From a checkpoint of a small transformer trained on Wikipedia.
Architecture: RMSNorm before each block, rotary positions, no biases in attention or MLP, tied embeddings, capped logits.
Training: 229M tokens, 7451 steps.
MLP neurons of a small language model. Each row is named by its layer, matrix (down: output weights) and neuron, and shows model dimensions 0-127. Each number is 200 + 40 x the weight over its row's rms, rounded and kept within 0 to 999. A neuron's up and down rows have the sign that makes its largest values positive.
After each neuron's rows, "fires before" lists the tokens most often just after its 100 highest values on Wikipedia text that the model never trained on.

L9.down997,205,293,160,231,215,268,156,138,201,194,216,194,218,183,225,183,190,230,166,199,219,209,198,253,187,252,250,218,141,187,178,197,199,244,211,209,146,212,238,194,198,159,157,230,168,234,178,209,213,265,142,142,136,171,169,181,259,224,189,158,244,202,179,244,220,222,196,119,154,206,185,217,237,156,188,249,192,277,200,199,164,247,238,148,151,186,194,183,254,146,208,190,146,197,169,213,124,201,277,258,240,141,175,211,164,204,212,256,260,133,213,197,190,297,221,211,195,228,224,217,136,126,201,183,212,147,258,183
fires before: " of", "ic", "y", "ice", "s", "n"

L4.down883,116,178,253,259,214,235,221,189,233,237,219,152,164,185,240,169,168,187,182,178,178,243,189,175,129,171,134,169,281,181,199,182,235,229,149,157,144,242,205,254,201,146,199,211,202,196,251,116,233,184,152,268,217,241,192,194,214,178,194,106,161,247,305,154,270,188,202,141,194,305,141,267,192,191,203,277,194,199,255,233,178,256,175,280,241,191,227,186,266,175,249,215,215,187,221,176,142,172,179,220,207,247,257,194,226,204,221,258,294,148,231,139,240,179,302,166,217,139,174,206,253,219,165,259,152,215,216,219
fires before: "\n", " (", " ", " 3"

L9.down551,184,221,184,195,208,221,225,210,206,232,277,227,169,153,196,235,156,224,125,216,261,283,234,185,219,250,197,156,228,135,197,239,194,194,155,191,270,189,173,176,176,160,228,142,169,143,204,142,228,209,122,205,259,178,205,303,159,148,189,163,156,185,203,178,227,218,158,198,212,132,154,234,276,222,161,227,310,263,179,222,134,173,238,216,235,255,194,132,213,227,255,242,145,219,227,213,168,188,198,238,193,240,213,203,165,285,231,289,196,210,312,174,127,173,233,168,221,203,170,181,210,195,162,229,202,162,206,238
fires before: "ral", "re", "er", "ra", "ur"

L2.down377,200,226,178,172,226,213,169,214,199,213,220,192,173,249,274,283,139,200,240,178,215,262,228,205,217,232,255,139,196,203,187,172,196,164,195,146,223,184,270,99,174,244,161,156,199,209,194,205,204,219,190,227,205,195,140,227,248,180,191,141,202,191,222,150,237,271,229,271,212,160,183,232,263,194,227,235,196,194,169,295,151,145,170,227,220,220,196,216,204,113,208,197,129,232,144,175,201,260,153,197,248,165,146,174,172,187,121,139,187,82,200,193,256,176,206,193,168,192,162,183,211,187,236,203,190,227,188,274
fires before: "\n", " The", " It", " He", " \""

L4.down376,160,158,256,217,237,169,211,229,176,205,181,225,171,207,259,207,162,185,210,244,165,232,173,218,191,166,214,149,139,199,190,246,172,173,206,231,137,161,137,217,229,240,130,232,223,219,234,227,261,175,206,222,140,243,219,211,184,267,160,198,301,292,198,222,157,217,215,178,199,217,320,145,166,224,225,244,155,148,249,197,175,116,187,216,126,214,226,178,177,228,146,209,223,231,285,227,230,167,198,182,222,168,232,203,249,196,147,181,253,224,203,225,149,206,243,112,248,160,198,170,217,241,196,187,251,231,162,276
fires before: "\n", "y"

L10.down21,190,245,216,153,155,211,239,247,174,206,186,149,169,165,169,193,243,172,182,180,196,191,166,205,259,187,215,185,149,135,207,251,282,231,151,209,217,211,231,223,146,290,209,193,114,142,180,179,266,190,158,170,233,230,224,212,185,220,216,224,195,236,273,267,203,220,217,196,201,179,131,221,233,189,187,226,205,169,200,257,172,125,199,153,258,263,279,220,214,124,189,226,185,241,179,188,130,181,142,223,192,145,200,192,156,208,225,189,250,243,220,210,218,259,211,209,248,188,204,195,246,202,189,223,206,126,182,230
fires before: "ion", "m", "ment", "ed", "ing"

L10.down22,168,196,209,255,207,204,269,170,183,170,207,225,173,224,222,161,224,150,211,220,298,198,254,208,158,198,215,156,211,229,198,182,240,186,124,253,209,191,165,231,216,135,215,190,150,171,177,203,164,157,230,225,258,214,220,273,248,145,289,247,205,178,226,226,190,194,255,250,180,203,77,218,230,137,144,211,160,166,196,209,211,170,222,226,182,198,165,183,208,233,175,159,196,247,260,178,137,173,209,205,157,183,240,140,279,195,181,201,180,176,206,196,237,184,113,158,240,286,142,258,113,270,189,242,192,190,144,142
fires before: "t", "ed", "m", "ted", "ter"

L4.down619,254,283,162,127,225,204,223,189,241,248,197,184,206,159,221,229,271,194,258,258,182,180,177,134,182,149,199,203,189,189,189,215,228,193,244,281,174,231,90,144,143,232,140,181,171,283,178,230,217,232,134,170,228,208,199,185,214,206,234,226,182,184,119,220,180,202,187,222,145,171,217,209,165,196,167,174,192,194,190,219,176,190,210,179,209,240,184,155,175,233,125,224,198,96,246,214,205,264,130,172,210,278,146,191,198,158,195,254,97,221,202,271,246,157,231,216,177,205,194,233,167,180,202,207,232,167,275,175
fires before: "-", "ong", "th", "way", "m"

L10.down739,165,254,211,180,213,154,226,234,260,208,172,176,208,197,219,248,191,172,176,184,162,165,127,233,202,276,210,243,247,280,142,184,238,157,241,174,207,212,241,195,217,253,103,223,183,220,228,213,225,257,164,226,192,207,160,150,223,146,264,229,229,198,167,189,230,205,268,268,281,197,195,271,144,235,221,128,215,211,241,199,162,200,198,173,211,210,178,250,233,244,193,231,185,246,130,133,206,208,222,136,146,141,227,236,193,116,170,169,217,110,201,219,213,203,199,206,163,207,139,208,173,239,268,140,247,187,162,151
fires before: "\n", " The", " It", " He", " In"

L10.down54,197,186,146,228,246,241,151,171,176,160,211,150,181,152,229,257,177,154,295,185,245,209,156,267,193,209,179,230,148,224,154,252,175,253,236,212,198,303,236,214,240,209,219,184,188,211,166,189,223,256,185,165,128,223,224,157,229,127,209,134,185,203,223,202,196,265,204,242,180,131,258,190,134,232,221,192,179,196,157,209,177,223,243,152,220,244,273,279,196,149,194,221,149,168,137,276,239,187,217,243,186,158,256,228,169,198,176,181,235,204,175,164,118,145,223,173,218,256,149,252,130,186,213,186,185,168,214,156
fires before: "ial", "y", "ies", " of", "ip"

L2.down718,261,237,213,63,225,233,292,184,216,231,214,252,245,150,219,147,229,231,208,240,243,191,155,240,207,172,187,190,205,174,218,199,174,165,230,168,180,200,212,175,186,253,249,178,205,214,143,122,217,243,196,241,225,188,199,180,183,181,233,202,143,188,196,231,236,142,167,212,187,192,198,246,205,223,205,232,145,214,197,206,235,207,216,167,162,183,211,252,131,200,233,185,209,171,113,272,166,225,167,211,249,207,208,130,107,218,227,280,173,135,202,260,216,184,199,273,162,182,180,221,139,220,285,175,273,162,254,161
fires before: "-", "ong", "th", "way", "."

L7.down317,223,265,236,198,185,201,194,179,211,170,231,195,246,173,238,228,177,218,173,235,201,145,220,252,191,182,213,199,139,231,239,189,281,163,209,190,160,210,216,129,162,304,192,149,243,166,194,245,267,191,224,252,130,229,154,124,175,199,220,228,86,226,180,268,175,216,206,196,298,218,231,197,185,263,204,152,278,195,256,299,249,183,184,178,188,213,201,247,199,142,207,273,189,171,197,207,166,166,219,186,211,225,179,183,190,245,138,200,191,124,265,166,222,227,206,145,179,163,198,205,236,193,290,137,245,231,244,196
fires before: "\n", " The", " In", " It", " A", " This"

L7.down194,232,222,173,189,237,172,214,276,236,124,223,168,166,125,213,244,215,205,200,176,203,193,237,226,210,274,160,230,165,202,134,120,202,123,276,146,220,164,160,182,241,209,171,189,195,183,231,208,184,248,217,289,207,126,200,255,245,166,222,150,177,128,143,238,166,149,178,139,248,221,217,242,202,206,171,229,222,154,247,279,227,210,161,186,164,217,162,254,153,178,181,239,226,216,180,187,232,205,212,163,152,228,219,186,248,194,144,174,165,181,267,226,169,180,218,152,196,243,184,168,255,228,276,195,175,169,212,185
fires before: "\n", " The", " In", "\"", " It"

L5.down361,210,194,191,229,195,224,184,211,147,228,158,93,159,210,182,220,326,129,296,208,200,206,204,217,111,221,200,157,194,235,166,218,130,170,172,163,212,143,177,194,217,196,160,217,248,218,163,212,220,162,192,197,272,231,211,218,159,269,199,165,230,117,233,198,166,249,192,102,140,266,142,163,246,175,146,213,163,202,170,157,145,233,236,177,206,226,196,154,236,199,168,227,239,152,191,187,180,262,217,241,252,147,206,196,252,245,167,176,173,262,225,202,219,257,176,174,207,200,211,189,207,206,220,233,132,157,217,148
fires before: "al", "ction", "er", "ten", "ity", "es"

L4.down844,232,161,205,261,141,186,256,255,143,252,209,134,269,222,160,195,168,235,265,225,272,195,232,236,222,188,149,169,247,182,166,122,206,217,174,205,209,249,182,180,197,194,209,245,204,143,250,159,241,181,256,160,162,249,212,115,224,193,183,194,285,231,197,297,207,203,203,176,198,220,187,202,149,201,213,165,222,163,142,199,154,182,204,233,193,203,212,217,261,184,178,181,119,150,189,129,189,238,171,175,205,144,234,245,195,150,163,169,198,233,237,138,257,232,198,169,215,183,68,212,187,180,206,163,195,217,144,148
fires before: "et", "m", "ct", "en", "am"

L4.down628,150,182,172,131,140,203,239,157,199,131,280,218,253,154,177,158,91,190,178,258,117,250,162,164,259,168,215,192,218,173,199,216,263,191,233,177,181,202,289,229,234,146,230,313,189,171,266,172,177,154,258,171,162,202,204,233,148,228,215,198,197,249,183,154,261,203,164,240,242,211,194,263,227,213,183,258,168,213,175,159,211,144,283,172,185,251,200,238,226,179,198,154,127,210,117,212,171,216,136,148,256,272,247,261,278,172,211,226,292,238,183,172,197,155,190,175,191,184,244,183,150,162,248,181,219,142,179,266
fires before: "\n", ".", " The", ","

L10.down680,253,142,198,208,230,168,214,225,240,236,167,250,216,218,250,204,275,184,228,183,175,260,163,222,199,181,156,207,122,216,209,187,100,279,207,180,215,153,221,159,244,176,123,142,187,271,219,279,231,121,181,210,247,235,184,162,212,173,171,223,213,233,190,234,273,287,176,188,247,154,259,169,217,232,211,249,188,144,173,122,152,193,272,153,262,173,213,254,158,214,208,211,208,206,160,167,188,189,241,203,169,99,174,162,282,226,264,217,289,235,202,239,195,211,163,175,196,232,203,169,227,192,257,221,192,242,199,245
fires before: "ce", "il", "cess", "in", "is", "v"

L4.down760,215,230,216,213,270,217,170,165,280,155,227,188,213,144,287,221,194,172,231,190,184,157,242,161,95,290,189,223,136,196,208,258,231,243,211,220,159,214,246,205,194,222,233,236,159,211,163,175,200,144,228,195,207,352,252,147,171,238,184,188,227,119,186,164,158,230,217,237,259,167,217,187,152,180,192,183,195,252,203,264,180,188,223,185,230,227,197,173,238,145,132,191,202,128,169,213,214,205,154,204,192,236,226,231,232,197,96,200,261,204,127,205,268,188,222,256,207,193,217,243,112,218,257,169,251,121,239,149
fires before: "i", "ation", " with", "ated", "ered"

L2.down163,200,283,218,160,189,175,176,199,231,239,196,242,112,170,216,217,161,231,275,247,195,209,155,195,172,220,235,169,192,110,179,229,212,210,201,186,236,162,261,243,177,210,144,153,217,142,170,259,218,191,156,255,270,194,193,173,157,175,172,117,128,163,231,202,212,237,183,145,185,120,204,197,186,244,162,245,295,245,193,242,126,213,246,166,217,230,249,218,246,237,245,188,250,248,212,213,222,259,123,189,229,142,138,200,215,213,243,263,110,109,299,176,209,200,237,197,196,218,190,240,213,178,144,202,175,194,206,195
fires before: "t", "ral", "er", "ur", "re", "ury"

L9.down304,281,261,178,148,179,196,137,143,86,217,207,178,249,227,175,201,244,218,194,125,213,154,154,169,301,217,203,155,206,199,203,129,84,195,187,218,208,93,165,163,188,237,254,290,152,223,151,196,231,228,226,189,272,153,260,220,200,208,227,178,160,203,202,269,285,151,190,172,201,162,163,184,216,245,149,236,252,207,205,258,229,184,176,170,182,223,196,182,189,221,172,158,205,277,161,207,177,176,185,154,207,147,237,218,186,200,228,261,238,178,295,254,199,151,250,211,212,220,238,241,177,149,201,260,223,176,208,130
fires before: "ent", "ence", "ip", "i", "ing", "ri"

L4.down481,269,224,264,140,144,177,169,146,168,250,199,295,175,177,135,193,222,204,227,176,291,179,99,181,207,223,199,182,213,229,189,178,182,118,257,228,176,191,150,205,184,171,232,164,167,184,157,197,190,174,200,205,225,124,205,149,145,195,214,202,208,265,142,223,175,212,145,184,81,208,187,175,151,183,214,223,206,184,193,211,144,258,155,224,173,182,230,182,203,215,165,257,197,183,247,206,180,130,205,159,194,235,202,215,97,182,231,281,178,145,262,228,209,106,173,231,181,220,155,245,123,249,191,224,249,219,196,163
fires before: "-", "ong", "th", "way", ".", "d"

L10.down85,293,154,189,229,174,210,175,195,193,217,201,149,172,242,216,234,225,176,220,266,206,216,154,231,260,168,155,150,187,231,199,253,216,161,246,255,167,264,233,255,213,225,165,159,229,247,189,216,226,190,254,215,197,238,202,219,226,245,237,198,188,216,179,245,193,154,221,203,133,171,225,181,206,278,170,199,258,219,206,85,173,237,182,159,233,219,191,246,207,205,205,250,169,304,222,182,231,252,276,225,182,208,152,153,239,177,245,194,212,160,109,229,227,217,228,173,198,198,193,181,220,187,146,182,235,203,127,199
fires before: "ce", "cess", "orn", "qu", "om", "ad"

L10.down113,281,271,153,176,230,122,197,180,247,171,193,205,205,256,264,247,177,210,203,181,179,171,202,211,214,240,188,164,247,201,169,200,195,209,276,187,214,208,247,124,203,277,156,227,162,218,238,158,239,199,234,195,177,180,172,234,187,205,202,166,222,214,175,219,199,199,152,216,226,166,202,208,200,260,192,191,228,161,240,238,230,155,153,213,173,174,182,248,208,172,234,241,218,174,197,239,165,179,206,146,217,139,203,201,233,207,124,107,232,200,221,225,141,258,151,176,198,204,184,121,163,232,276,190,267,183,203,241
fires before: "\n", " The", " In"

L4.down41,149,165,258,143,178,163,274,226,134,211,268,177,221,222,216,240,245,203,193,164,144,195,211,196,234,174,174,193,190,127,224,160,265,215,209,125,232,151,192,200,204,211,228,194,230,185,218,193,179,230,219,174,255,197,224,204,166,183,218,130,269,204,195,217,266,162,248,252,133,242,193,156,191,213,135,115,166,171,219,132,218,258,155,235,280,233,127,138,290,192,155,213,217,211,201,235,219,252,155,204,205,216,217,220,261,253,186,267,140,113,232,201,233,198,191,276,159,146,123,232,189,173,218,178,215,307,173,212
fires before: " |", ".", ",", "\n", ":", " ("

L7.down219,205,220,182,231,132,198,198,174,130,113,234,286,204,184,156,216,195,130,156,218,132,198,211,194,128,144,214,160,160,132,236,241,199,133,191,139,137,196,191,255,211,178,230,235,125,169,210,258,172,164,171,216,261,108,219,223,206,152,153,73,180,134,160,176,145,222,167,179,136,218,178,175,169,180,169,172,186,243,195,197,208,218,256,205,208,99,196,203,270,195,272,173,185,248,200,236,147,255,268,185,172,159,228,245,208,230,197,188,209,206,214,134,221,185,211,233,159,178,246,231,182,148,188,190,198,273,267,185
fires before: "v", "am", "d", "m", "ward", "an"

L2.down722,147,231,185,140,165,213,149,130,217,228,198,196,240,220,198,173,247,127,176,216,168,196,225,240,185,184,223,183,165,213,210,195,156,214,167,187,165,260,167,307,200,152,152,154,225,149,99,161,204,190,182,177,126,192,181,190,220,196,126,186,179,189,186,180,269,152,225,180,253,224,206,227,155,199,225,213,257,162,173,218,219,184,296,198,199,235,263,172,118,174,186,201,155,156,215,191,211,201,255,214,108,229,258,277,303,193,237,186,196,132,155,262,188,194,166,173,194,180,191,267,185,225,188,213,262,266,242,119
fires before: " of", "ic", "y", "ain", "n"

L10.down977,151,173,135,187,217,195,205,242,121,187,202,178,158,183,217,230,179,180,126,171,231,209,176,310,199,254,123,142,104,234,201,235,179,202,134,248,202,187,222,135,226,183,210,173,218,156,185,174,196,238,147,208,206,298,176,164,165,199,139,188,232,286,246,199,207,247,220,211,191,156,276,108,166,228,237,227,137,178,172,218,129,238,182,157,219,203,167,179,257,261,185,140,113,187,178,166,203,224,159,197,192,151,169,214,200,205,274,249,255,197,191,156,194,202,250,154,128,203,177,240,205,255,173,198,265,192,190,242
fires before: "ies", "ific", "ial", "ic", "ion", "ied"

L9.down843,265,201,218,256,196,256,96,262,184,165,140,148,186,229,225,192,184,198,258,181,252,186,139,185,210,177,252,145,178,153,206,194,204,251,160,152,191,265,234,253,180,220,204,180,227,219,256,240,165,172,171,222,247,164,170,220,167,230,248,206,238,214,188,173,241,262,178,182,249,265,145,243,235,158,224,217,225,223,130,241,314,203,223,223,197,235,188,204,180,171,268,212,193,244,192,187,157,255,224,174,217,154,185,235,251,176,212,212,120,255,142,165,247,194,254,176,159,193,187,268,221,222,173,219,265,147,192,190
fires before: "ed", "m", "ter", "ing", "ult"

L5.down356,191,198,204,154,130,307,221,271,214,215,191,245,236,242,227,147,195,207,222,191,243,216,219,214,241,204,219,183,211,184,222,208,175,176,139,238,244,184,166,97,121,183,204,272,181,202,123,179,199,279,189,210,209,206,211,180,130,229,235,148,242,194,183,231,229,185,218,203,93,208,159,183,141,212,211,227,120,237,248,176,236,205,204,194,182,196,144,230,190,157,198,147,167,197,198,240,238,122,202,166,187,192,168,193,136,218,128,183,162,136,214,278,162,163,212,230,180,128,194,185,203,270,236,213,205,129,217,231
fires before: "ong", "-", "th", "way", "."

L7.down172,197,275,167,180,231,173,173,171,194,243,225,248,237,197,162,170,241,173,225,174,215,218,259,209,182,230,145,241,199,164,186,216,177,166,226,206,157,180,193,265,254,218,140,156,192,171,170,241,201,172,170,230,221,224,219,247,210,113,181,208,187,159,198,273,201,282,126,202,253,293,182,162,187,230,175,160,263,213,236,131,165,204,180,251,171,161,126,181,180,127,205,156,179,229,174,131,160,148,192,220,205,232,219,191,255,200,231,230,265,232,251,199,165,242,220,227,167,208,226,175,214,250,231,217,160,302,170,221
fires before: "et", "any", "le", "os", "resent", "ar"

L9.down750,229,199,223,225,158,267,146,137,236,115,234,101,195,195,159,213,186,220,272,299,217,243,114,191,176,194,150,203,132,212,203,131,189,155,239,161,207,149,108,215,241,210,187,205,127,244,213,128,183,209,170,254,257,200,159,185,241,226,224,204,209,208,131,232,172,203,189,154,283,235,183,243,211,205,109,254,160,239,206,150,233,200,152,141,180,192,138,261,207,201,183,168,186,266,173,185,178,187,239,208,163,178,185,212,152,185,242,208,231,263,172,195,193,208,210,179,140,208,162,231,174,212,226,216,213,210,209,248
fires before: "ed", "ation", "es", "e", "ing"

L2.down428,179,228,220,269,186,194,251,219,172,266,137,197,245,132,141,202,189,151,218,228,234,181,177,181,182,239,214,194,147,180,165,176,190,182,224,241,198,181,158,189,198,195,214,267,212,316,173,232,144,119,236,260,164,217,200,238,247,218,226,230,295,229,248,155,207,251,233,266,230,200,210,176,135,229,193,238,185,225,80,200,218,136,175,197,175,232,162,174,225,263,243,142,211,174,149,155,183,214,202,165,217,165,144,149,183,187,266,194,214,190,288,147,236,244,166,184,207,204,167,230,233,185,185,232,215,205,178,206
fires before: "t", "p", "ist", "per", "pl", "h"

L7.down910,188,272,282,193,217,205,195,225,169,143,180,249,209,242,215,199,200,207,184,224,113,196,237,281,195,166,211,190,161,160,206,203,227,133,169,274,156,161,220,172,131,304,133,165,170,129,204,191,248,142,215,231,193,184,185,238,177,225,199,245,282,229,210,185,164,243,186,174,136,146,228,160,225,215,216,260,268,175,77,211,222,178,151,203,246,190,126,197,192,147,235,232,202,203,251,264,175,289,240,195,222,196,226,180,203,196,216,190,285,122,246,216,137,231,225,138,163,160,168,183,232,216,222,219,190,143,182,215
fires before: "\n", " the", "ic", " to", "um"

L2.down346,188,206,184,175,185,194,200,171,158,250,186,195,215,197,277,217,199,165,179,174,190,239,166,224,256,188,180,135,180,276,184,133,139,213,165,234,247,149,227,223,227,209,212,190,128,210,217,246,278,153,257,211,204,208,126,213,167,135,193,149,106,231,213,199,201,208,183,207,139,204,155,204,148,176,200,185,199,227,173,162,246,209,269,182,242,273,199,202,288,244,173,95,214,179,224,156,121,221,243,170,171,133,258,204,259,202,166,239,168,181,229,165,166,209,274,165,128,116,236,196,174,201,195,189,143,225,231,199
fires before: "v", "am", "m", "d", " /", "4"

L9.down436,234,260,234,179,172,204,192,182,195,215,155,218,181,150,180,260,235,177,231,290,197,216,212,182,185,231,228,127,217,140,206,190,147,152,184,194,159,183,165,167,203,131,180,168,80,190,182,122,250,221,174,270,234,227,206,206,231,174,205,166,173,191,190,235,180,163,181,100,152,221,133,216,216,151,145,358,262,230,246,230,146,259,194,166,188,216,202,171,244,196,179,190,185,198,153,242,161,203,205,232,180,253,198,222,232,191,209,183,222,151,157,227,235,234,217,68,119,189,205,197,148,205,157,250,234,62,211,203
fires before: "es", "en", "ing", "al", "ge", " It"

L10.down804,187,181,315,204,153,180,295,234,235,161,210,197,255,194,222,219,156,140,207,269,155,252,221,194,238,137,211,184,266,216,190,155,167,199,282,226,200,166,161,172,208,195,163,199,221,241,169,134,118,273,252,207,160,191,220,190,220,213,147,219,161,170,214,245,301,207,167,161,208,131,234,260,160,239,146,183,234,217,173,217,165,176,273,233,163,214,133,227,176,237,205,156,210,177,197,202,198,248,240,216,194,214,206,191,274,154,253,210,214,155,244,261,238,213,136,167,141,206,280,163,210,224,248,168,195,255,125,307
fires before: "\n"

L2.down130,159,224,178,195,203,228,177,178,206,200,147,156,179,256,224,237,206,231,230,221,176,266,226,195,216,210,253,210,209,184,166,199,165,224,216,173,256,188,207,138,184,224,154,217,198,136,228,169,260,227,212,217,164,155,204,167,234,209,207,152,277,204,246,156,195,222,171,260,200,209,179,251,261,222,191,217,229,153,209,245,132,232,122,229,163,162,198,183,162,214,182,188,194,210,241,217,210,244,228,176,207,120,220,146,109,199,116,130,244,150,245,257,211,205,162,135,196,206,143,214,181,173,239,211,222,254,163,203
fires before: " |", "\n", " The", " 6", " It"

L4.down276,239,209,225,167,170,231,204,219,241,137,196,247,248,171,160,234,153,209,212,220,144,297,152,219,201,155,200,144,172,246,167,198,211,161,222,190,184,200,229,144,156,252,199,180,227,222,244,243,180,236,221,231,100,213,162,142,181,246,203,155,295,188,203,182,216,152,196,215,177,249,250,213,226,203,204,235,134,186,172,192,202,142,167,171,241,203,206,123,168,158,235,201,215,185,195,167,178,287,260,188,251,185,214,287,198,190,86,183,185,160,238,206,113,213,210,162,140,199,182,181,178,183,192,188,213,255,164,214
fires before: "\n", "=="

L4.down500,105,179,244,216,238,237,239,245,165,213,273,210,228,176,242,224,170,196,196,192,148,279,212,245,145,143,153,155,198,250,276,198,250,208,242,135,241,185,187,189,281,264,167,195,212,233,247,163,232,245,117,277,165,193,208,182,199,211,202,140,255,238,201,242,240,185,181,198,217,311,214,198,178,195,130,251,149,194,210,200,164,158,175,222,158,210,139,246,252,122,146,186,152,150,163,207,233,223,206,242,195,170,239,208,316,203,196,244,194,288,199,149,234,160,228,121,198,182,211,177,183,236,219,212,231,241,147,240
fires before: "\n", "y", "ical"

L9.down633,180,209,218,166,126,171,164,145,209,154,179,186,185,154,142,214,261,168,194,194,211,251,163,210,313,169,154,190,183,156,194,109,189,193,94,171,151,179,220,222,194,200,259,138,214,252,244,188,197,150,224,176,259,192,174,221,219,134,188,161,227,253,161,215,246,265,212,105,201,185,184,225,205,212,126,230,181,174,179,224,224,173,210,135,240,203,116,201,227,220,185,185,182,200,151,209,237,207,188,196,238,185,186,240,177,203,160,239,272,284,209,158,242,160,216,112,181,166,188,241,207,190,192,106,211,195,201,195
fires before: "ent", "ed", "ing", "s", "ence"

L4.down674,196,264,222,182,186,221,212,145,155,215,180,192,200,285,196,205,196,154,220,176,207,213,173,125,216,237,247,200,280,171,172,205,220,177,214,244,187,216,176,300,200,191,86,176,204,234,152,234,172,211,298,280,247,161,203,209,208,155,148,202,214,192,178,219,197,257,216,183,238,238,195,192,164,230,175,146,236,223,178,166,171,263,156,215,150,170,154,183,130,195,208,183,181,146,199,166,215,174,183,137,150,236,186,207,205,140,221,128,165,186,247,200,177,249,201,163,175,176,183,149,212,198,294,262,182,246,246,193
fires before: "et", "any", "le", "os", "an"

L9.down273,229,195,188,202,152,212,250,270,215,186,125,199,270,219,239,214,204,150,220,166,222,177,206,132,171,197,152,174,180,101,221,147,141,149,146,162,231,262,169,159,196,197,189,205,208,107,205,173,209,204,249,156,245,235,215,236,227,280,230,216,108,193,231,218,208,204,193,248,165,232,213,190,241,176,203,255,224,175,144,248,246,275,204,210,253,263,212,218,274,195,230,193,234,249,120,210,171,238,169,168,158,161,213,155,216,230,261,141,192,250,176,149,241,172,191,214,251,178,142,200,218,194,159,253,209,169,153,178
fires before: "et", "m", "ak", "el", "ed", "en"

L9.down755,231,161,163,165,266,202,210,142,254,151,272,165,192,254,209,184,229,215,148,190,233,240,220,195,202,296,203,214,153,180,185,149,193,192,264,181,231,223,167,179,242,202,110,217,234,198,214,192,230,230,216,238,220,148,153,179,241,205,239,233,281,191,139,221,144,157,214,226,240,230,196,256,252,250,232,164,218,187,185,264,169,154,176,197,195,164,207,242,195,201,177,193,236,173,194,217,191,147,217,145,126,293,135,216,193,161,138,171,170,92,181,213,212,175,137,146,203,200,191,154,174,121,256,216,281,272,179,258
fires before: "\n", " He"

L9.down484,195,276,178,127,186,215,170,227,187,250,219,165,243,157,262,211,240,185,201,273,210,185,190,225,167,190,241,144,85,121,178,163,175,225,190,134,153,204,242,212,222,189,185,164,181,209,233,161,237,177,143,246,207,209,211,217,250,155,165,203,250,181,215,241,195,186,204,180,200,218,220,208,231,138,207,186,224,180,171,241,271,215,140,179,191,196,63,232,195,180,206,136,125,264,209,137,161,244,195,148,131,185,187,187,250,179,183,309,215,208,239,171,222,218,194,194,172,136,222,114,255,184,167,262,234,172,265,236
fires before: "if", "ed", "ity", "ter", "ary", "ing"

L4.down163,176,196,243,201,184,126,239,174,143,242,129,208,230,174,228,138,138,160,224,290,257,208,227,242,139,203,169,201,267,263,200,166,233,223,189,216,188,172,186,202,141,267,158,259,177,296,125,172,136,169,152,203,239,192,204,256,212,304,251,263,253,268,202,197,193,208,266,176,260,188,290,203,185,214,222,215,212,198,197,221,229,182,214,220,196,322,210,150,225,231,149,133,219,256,184,158,219,221,159,245,196,198,136,242,170,212,245,156,215,146,218,184,210,196,227,231,239,171,224,262,314,176,244,175,147,235,229,215
fires before: "t", "p", "h", "per", "pl", "ist"

L10.down697,215,258,180,158,205,249,167,183,152,222,116,164,185,209,187,284,262,161,196,188,318,176,189,266,192,248,281,226,126,215,204,187,244,181,188,205,159,163,255,125,183,119,152,230,173,233,151,186,243,175,198,260,187,217,192,252,223,154,191,173,245,231,188,148,250,222,217,244,213,176,154,187,217,173,184,160,218,164,216,233,241,176,137,294,164,193,161,174,169,199,248,158,263,151,211,180,153,220,80,163,141,125,209,203,165,91,169,193,150,203,238,183,207,211,207,223,205,204,137,218,183,207,153,167,189,163,178,148
fires before: "t", "ter", "ent", "ted", "ed"

L4.down529,159,242,236,223,197,266,240,152,205,235,229,259,217,187,266,184,240,198,276,148,181,144,236,266,221,246,166,133,294,187,197,179,237,263,213,220,243,267,229,252,250,201,195,240,180,202,183,245,174,201,219,285,198,208,161,209,241,206,203,168,184,211,213,193,234,225,222,170,213,206,96,237,163,210,209,108,246,218,198,199,122,231,290,205,100,217,180,228,216,133,219,138,207,209,195,202,227,219,181,168,155,227,199,171,288,223,167,202,228,201,175,149,179,221,223,145,140,217,224,215,151,170,209,205,158,210,177,222
fires before: "any", "et", "le", "os"